python train.py --positions="rope" --attn_scale=0.177 --init_std_qkv=0.0257 --init_out_by_depth=true --decay_shape="linear" --final_lr_fraction=0.0
MLP neurons of a small language model. Each row is named by its layer, matrix (up: input weights) and neuron, and shows model dimensions 0-191. Each number is 128 + 24 x the weight over its row's rms, rounded and kept within 0 to 255. Numbers have three digits each.
After each neuron's rows, "fires on" lists the tokens most often at its 100 highest values on Wikipedia text that the model never trained on.

L6.up155:134123119136131092188144134157139138122113104173144139170128096136121171144136123100135141150065148119078089136148149147124135145116118120153136133121107106149098083135154118088119152126187095124145107141127139130117152115119134152118102168132118110092132124139158079144098113116131121132119147105122110147147100125134163159138126157096165129142117144122168077109105165146133162129103118129136153114094061132117140111152117106114120115121113095137153170099179145138124104120102119107127132094160140105159107126151150092147169123101073144112109157075150106090119090110153164100
fires on: " W", "e", " St", "es", " P", "c"

L6.up2:138125099118111137118161125061132151133097116121136104153168133147148159126123131123097136098127130156117162147088143133090134114152090156156164140131121108114133176084131104137122122122137114135110137078120126130088110107099128164104162111110132098121055128155148111123119081108097112094175148123126168131160129105119108143102138138163159149114156144088118139126101119141144105158100135134155178107109115191153160104107105115135145116117150149136134159107139159106112139120138126072179106106165152153161164116134107106142110135113154136103109138093170123140113139103167161117
fires on: "k", "ond", "ric", "9", "m"

L5.up200:112107155144108145158139121134132163116126135121128148115097046096093121131128153163083109180083170087138109147146145121127149119110101123148130149126137114132105131110134120101103141124189157112116142192137101105092103102137129128125178102093169105124115072168100102129127127135157148139112142107172113161139145145113143102112091135146134161118149139156168111131138117124065140112150096176123155082126119109138145105139109096113132122157112159162118127135114157145137121147119107124171102097139127124117163119088092119128151108162141109135156134147112140136136145126155106091
fires on: " ", "i", "a", "k", ")", "all"

L5.up482:138128115178133165125161127087180158173117125120121081116097119130072129114125092107093122093140131141110122123149196098112120131156167147125144146128136141098136126136129136121150143124097125112144129066141134119154138127176124111156140126149168070132142115159093089118166111144116130124091122167106119101141154152094118111128117133120122132155178112109114164117142116146110158127145088156121133119129070155113138109147136085137072103117154108166109102109122130111163131128125108099136145135137095114085158135123102140128120172112157123102156091163133133140129129134157190129
fires on: "se", "ation", "is", "v", "d", "1"

L6.up424:123104102142082081096104106125116126148107090107126116158093152147132130107125127162161162139108089132125105106135148144127150072152129147167126159135122110118136156137142125116094146125112099131160125151106092130148074106117147165143123106146155092119103144122093139115116100129145139129132112140144117163142161118123107130118142121084188165096124094112160148139207143169114120127089112126155134150118132166134088143142135090119097141103165140152130109115103131152115167109150192104134134113109122115146189145083104123101086117113144147153122137154145161090139133110132152152
fires on: "v", "2", "ur", "up", "if", "ir"

L5.up613:165161131123115089135130127144136129154145128107148147201159137152110123131094089157074145093151100118140093095126124116130190123109189072116148178166144124133127124150100119133168105093142151126094129141124110164116148153152146126132105132111136104094124119168108105131118153136131116154113144154145137078147152191142128132123095148136092064068094116111120148137096144113131126126147117153160160139149155145130124096127137118143124079122142116156118105152063121141098133132115118119131147139114101147129108096137099110115126141122140149155092095117167129124137133102123125147
fires on: "ost", "1", "um", "d", "on", "/"

L5.up42:115165101127099119107130120089132090157091101126148127109167104166098166120152107130134086124127115121146097125118128119131154122117107158108160127111083128162147127062130121106113120124124106142133166088119139149155112154112076144144191116118149136100138111104123111118146072137128138131138199127131127149112171143143139132091109134141147129126143149098142131127129155145132144120137149130160120119112100133155104145152180156127124136113160086133104116109133149147093159173137122112155110134108158137141132138113157150153112094127126137123098118182131161142115081078094080199
fires on: "y", "^", "c", "f", "os"

L6.up683:104136133076120144099128106193137119088113148120155123137147124106164155137145111130117143151079103122158125145111143131121131120125167160120108121122138147134143130127121118119111139087141127107131085186076111154096127093116135153149181164160128168148135123122142125118141167113117138105144138147125128080123120116096107145108147086162125120139136172130138122119121130121099158127090113129148137104153088143122100117123117115151127132114064114145151149115153129161112147144175146111129183094124182130156130110139084115135062095167103124092141144104093148108130173110164118166
fires on: "ers", "et", "as", "ro", "res", "}"

L6.up748:145160112129136159111144145154137130129121085108133105105158149159101128106145122134096126117184146146136096126149124159131135134144095137097160121115133129131081186097157126089127120134126107085143104123139122167101117131125146164183106146171114103155110144133137143121126129162150149096153115134130100096070082145130127092151180110096109085115170079108136123163098115118117068143126152110089096128134115132125115148175124111113131162146076158148146087147104138130143129119130149149138150108134153109116091147154097186107143122138129132144152105140143105166102156099111131135
fires on: "er", "le", "e", "ant", "st"

L5.up743:109141102108156176167137077136131141107119107114163131118132102135145172114124124117149111126157137100096110102115111114174108105178125111128099172116121153136157156116084130116164116150161137110160114149152139128077110129110172131138108093128097153163118116124166124118124177133148152107132077151178100127128121114080134118141134122117131104140162112119098129149174127140136169159166111131096122038128132142109183127127132135154092127107132117129146103111100101144123140126193102154159121146148148106129112134146125093154094119131137102123097126152134080113129115150151128117
fires on: "7", "b", " =\n\n", "ly", "le", " ("

L6.up1:115170082130171132139102154128149118093110122112161139111159162130160142096129110154135143136132165131111121192128128141082137136124157088128153140104160094132152188164153139136135110135156129127118125095152119150116105119105118165093172124106107126145116137108130128161149149108148156115077135134085104116137133118188126128123132134141097137166145067128109107156088139154128134151121111091132141067099108156136092101157115099140117105151127086152118090138128122129132156116126126130112107090152129140135100174121144166111095125166184099128118092121159117155132113121104110151
fires on: "en", "ic", "per", "ch", "ist", "ern"

L5.up142:112172167150132119151154112170084096163136116116090130097113127122124123127110122122098130078147134128155132131133113164142173163146091155112148137139112119119128081109146126145128112073112103118127179145124127150159174109133192131114107163154126150136141125090163096116142099101127115109144170140086082105101122149113102164140147130088113142141148106146122110122128118167104105126091154144120112077131141095161134143119109125124120115120080127129129079176155132135165119146117134154139116192131116080090179116116113123077131157124128155123124105123153149121113106139139131145
fires on: " st", "t", "ot", "per", "x"

L5.up595:169085096091109167138164095132145135140151108156121109121108131112146114125123126105081073073139138118161155129109132103105152103111142104177125119120130085079103122170090123125129132123137173114138155120165149146143143132118106140119144158170100123133104099153132135143108157154154135107142128104178183134124147163137099077141101117079169121157154144145093097093126165102081107106143122113131130157109152129133106140126138116112134176126099124118113086119128106159129164113119156123101157147122158111134115122139128140160138158146172134097107115118126165099108131144111090154
fires on: "e", " (", "4", "6", "8"

L5.up423:114134112124133122180138116184103127098108114133113096124118119103096108133128124108151147127165086149155123150143137131145158120094119145159116147139119108155133093138138174139151148127166133169152118167154093125148090118104178126115107154130162134196099131135108095094157180111094133101132141161129109103097156137117122141135147131134156142122137129147110144142104127116140124122057115117130090079136131109110121137167125122157146103128140135121131134112061131147168108140147169140115121112111131109147075129118175130075116133078152100109108117115189150139141134162094114136
fires on: "b", "le", "i", "x", "j"

L6.up564:148119144127099125179131156074130141094122112127156173131164133108095145147130095086115121130098113175156131147144093126120153136106099121158117151077106080127117127093110146145157139092069116148142152144149168158140141134080091091135145134132133119106155110144142123132146146114155112138165105124154150105116142127104083136170089141130118107120146172154082129120136157110113090123159133110141164148140154140084164126141157149112139155147153159128122153130140122091114144122179105152113100136138076123128112117116129093101147109130112130092132101122147173136105116111154106185
fires on: " includ", "ov", "c", "n", "ak", "ation"

L5.up550:134166135112132151111095159112165156123141112119147111166166129139100098087111131132110127113070122102160090141094149128133123118151155121128129123151104145107127117142114108109149080109094157138143165069145140120105112134131084144140160121172113107100101141149159139128083121129153116148161133129150161119119179123072117125130136120106110097106154111126142085147125103154166152145162074133149134128158140148139163156083123146116141129166155078123109095157088149119131113099156140164194115151133129127119095160103142081149137126127083124096150114141131123122124155103138109139
fires on: "1", " g", "2", "w"

L5.up446:105124148118120104115123160174150151151126151083120112132138146144133157137122185111089141143116155157136108153137094151117131134134107112155079136167095084102118116158155075121132111146118128128115120143148105121107105143112108149177125115093122160125139127136143102124139098159138126097109148098140145129105105108135126108140127126145171108121140133145129141139070128158149162110127101154161120114153139122131162085133125156145127120095103103132125113145159144099101148092130169122109024170115093162132125160072118136106167085128140112120120117150126160092142166173150145118
fires on: "e", "c", "an", "1", "ic", "2"

L6.up254:163118169110112072110113121134177118169146097125121131192099144113131105121154137112124097163135146136153125133131146120092116137127126147131121106121081116118129134099149140154087132070131094126125106086131123131108121143134099192111148108164093127147097107096109116131133122131136118081130121136153163122109110140115131140164126084089137140149125148117135169153163124144111134157138101155114096155131155130108095121156147106140127163077099108130151124094142117075132126152102180151150125135141080112173126119123073142152117102182143139165129135132144128122104147166108167159
fires on: " ", "le", "ag", " be", "en", " ("

L6.up542:097156135115087123104083122141161159118141149128114121102174145147108118135112146112142170181075097126137112119085143113141130117139146154120123098143093194123127165094145127133163094123150120142114096120125110123091141068122127092128116115138073133119165143083155105153139066143107123156122142159106121099164130103124134120127094144135142113135168145146136141132123127147125124127157152111147136106188105098152098161124123130117122188141105146106170083154141148150088162136133124118121092115160110139111120142123105158171129112111130107130095121168131126130149123077100107114
fires on: " g", ".", "G", " G"

L5.up505:081076075164110088109097141129160130140166099148154109122102127163135151137138106096148143154138123092068171128130107137076145107145143146150137150104143097135149084140097146120169099091154149164118126150137092075158130117118143141145122135137100122148128149150151091127116148169127146170142115152145152137174099116134143095133177157134154156126125140143130147124158150145115132173124114122093140101104149114149129125113103150151149122146137119132107138127089099100148151123115136134137088113115118149153093138070084129144124097113096147117133178127092162099123131127102145154
fires on: "ur", "oin", "q", "if", "op", "ust"

L5.up601:164096128131117108135133112134109120126169103160140131135140126161136112144104116115111095144143124109123136156104124133097094081116131139121136112180145093098108157112170126111141087123129107166127148133125094096155184123111134166121143117154074091155120097102169080130151161123128079139117114161136119132105140139119148153135148170134129129135100106113154108157114139111143129115095133190163165097131124085161137157162105113103143160135163141102116105102080162155156178096122129107154129111102102166118136121114131100134101137093086148134104159107120121111067136146139137154
fires on: "e", "p", "re", "in", "ist"

L5.up370:132147119094099140125135096150096092154106124118150148116104134128133140060135120097110103138118137169145131142143166144161115113139110163123141140115110097110101126127154098130130115171160105158139150147105128086075129184148123110097148147165121190147103127120114157149092118104094150146141154129125081139147129143148181102129079122161130183127107141081142120105122135153136126140158146100131112114069114144114124157153138117130155131161156075095113100125137098150121197149106120127162121100139115139162128137111109104093157097138140126147101120092111129149118142138109109152
fires on: "ill", "p", "st", "c", "ear", ")"

L6.up409:107125153138134096129114132132127130125122155144130112118163123152142150152099132115120163130091136164095100188142126153096124131083106120145091085117137153082117148110137107138143168143129105132138113145128149140101145175142133165122141135149153177084146143119164077140140165105126118198119124106108159094142170163085155089110099116148108106108095107182173124094111135165122102142118109140147124081124129091150105141144140128112098092115104137115151111099111134106136101117137101143155173152109130083147138149109121170125109104177103127140096112117132115151120102103101131140
fires on: " re", " was", "g", " g", "id", " is"

L5.up478:103130093117104117110136096096158128154128136120160091107117121117158141121132116183125085114099098158115111174162094118130127117125094154137104120084116147140086106132137114123117152159134141109144150122192103157125154123160167109135101133163146112154132150154159136127088125110116124109136169115122142179087154110158125146120144124120080090118141108136120132131165183125146167101126112093183134109139145137138118133127098102138117090177162102120094092141095145137123121162164121119127137161056134126084118122106160105135158109152146174128094116111115146124125117149151129143
fires on: "is", "n", "s", "0"

L5.up109:148163159100116109090120133125113177133151101115164111159153157099148118107093165126150091135189137132100076122127106119103139118148112095111142161076115139152147120135128077148139124161111128105125118140164128088131097155113074153180175129158129109133110101111142129175164104101105160141106134138132124145133156129122138129113085098151141098142173100108109106182163096160120115146109128141139152131098137115140126171164124082146105090108124112143104162139133151161133125132144118101132121131114142126115093157115119125096119136160126134142139106129127132166133170068109116152
fires on: "g", "le", "id", "e", "ain"

L5.up583:140139122143129151107115132113180109090118161103149121132187115163090120112163172114141114110104105131094149105120140121092124135112139071134117183119136155124136097108120125098148076090140096122156108152143127153114162119057149136125116179141124110163102142117128133138136140115119139099154113154121148133123137125088151171154109135153165151105139136111122120183144059107149096107143120137098127120111148075153089161178132135126113097105102136137134118105111135128129134157130144160125100142147128153082151131105150100176152114119154090092119158135135101145141154134134131132
fires on: "b", "ab", "k", "ar", "iv", "us"

L5.up155:146128124152126116122125165132178144146102124098104124124089098156145100139126136190093146129110109132179104132131106149122125128121133118162120126163141142117142141113088131092125119133132155137151136126109137133143073156085127087168099114099118146133121104132141179112108146111122109156160155136171144173118148139166120123117097100110129151145128126151093087160120153116138099100130141118144118135113128087160131087142133140124093110156119094154102105123094148140095137104117125117168090096105109130098137099150151077111119131123132160105136134158103136093162107163122192211
fires on: "em", "r", "m", "an", "ical"

L5.up86:107131114132171136126101144125086146151128108088154135117127114138122073102076116147198129114122138102125151170152145142148165141140146132106140118082103148138161085096122117143114102171133140127120135101160088125150158116129119139096124143115054143146096137159135120141146106134136123123098105107120146114129159105135154093128114156087169126147109111148119127155132170120121128141134107108115107130065129094139126136175120146150163185123162113139144134152136127115129114101106059129112164112165168146153157119133125098116147163129079140118138133142139133134073130115096106154
fires on: "st", "ust", " by", "ed"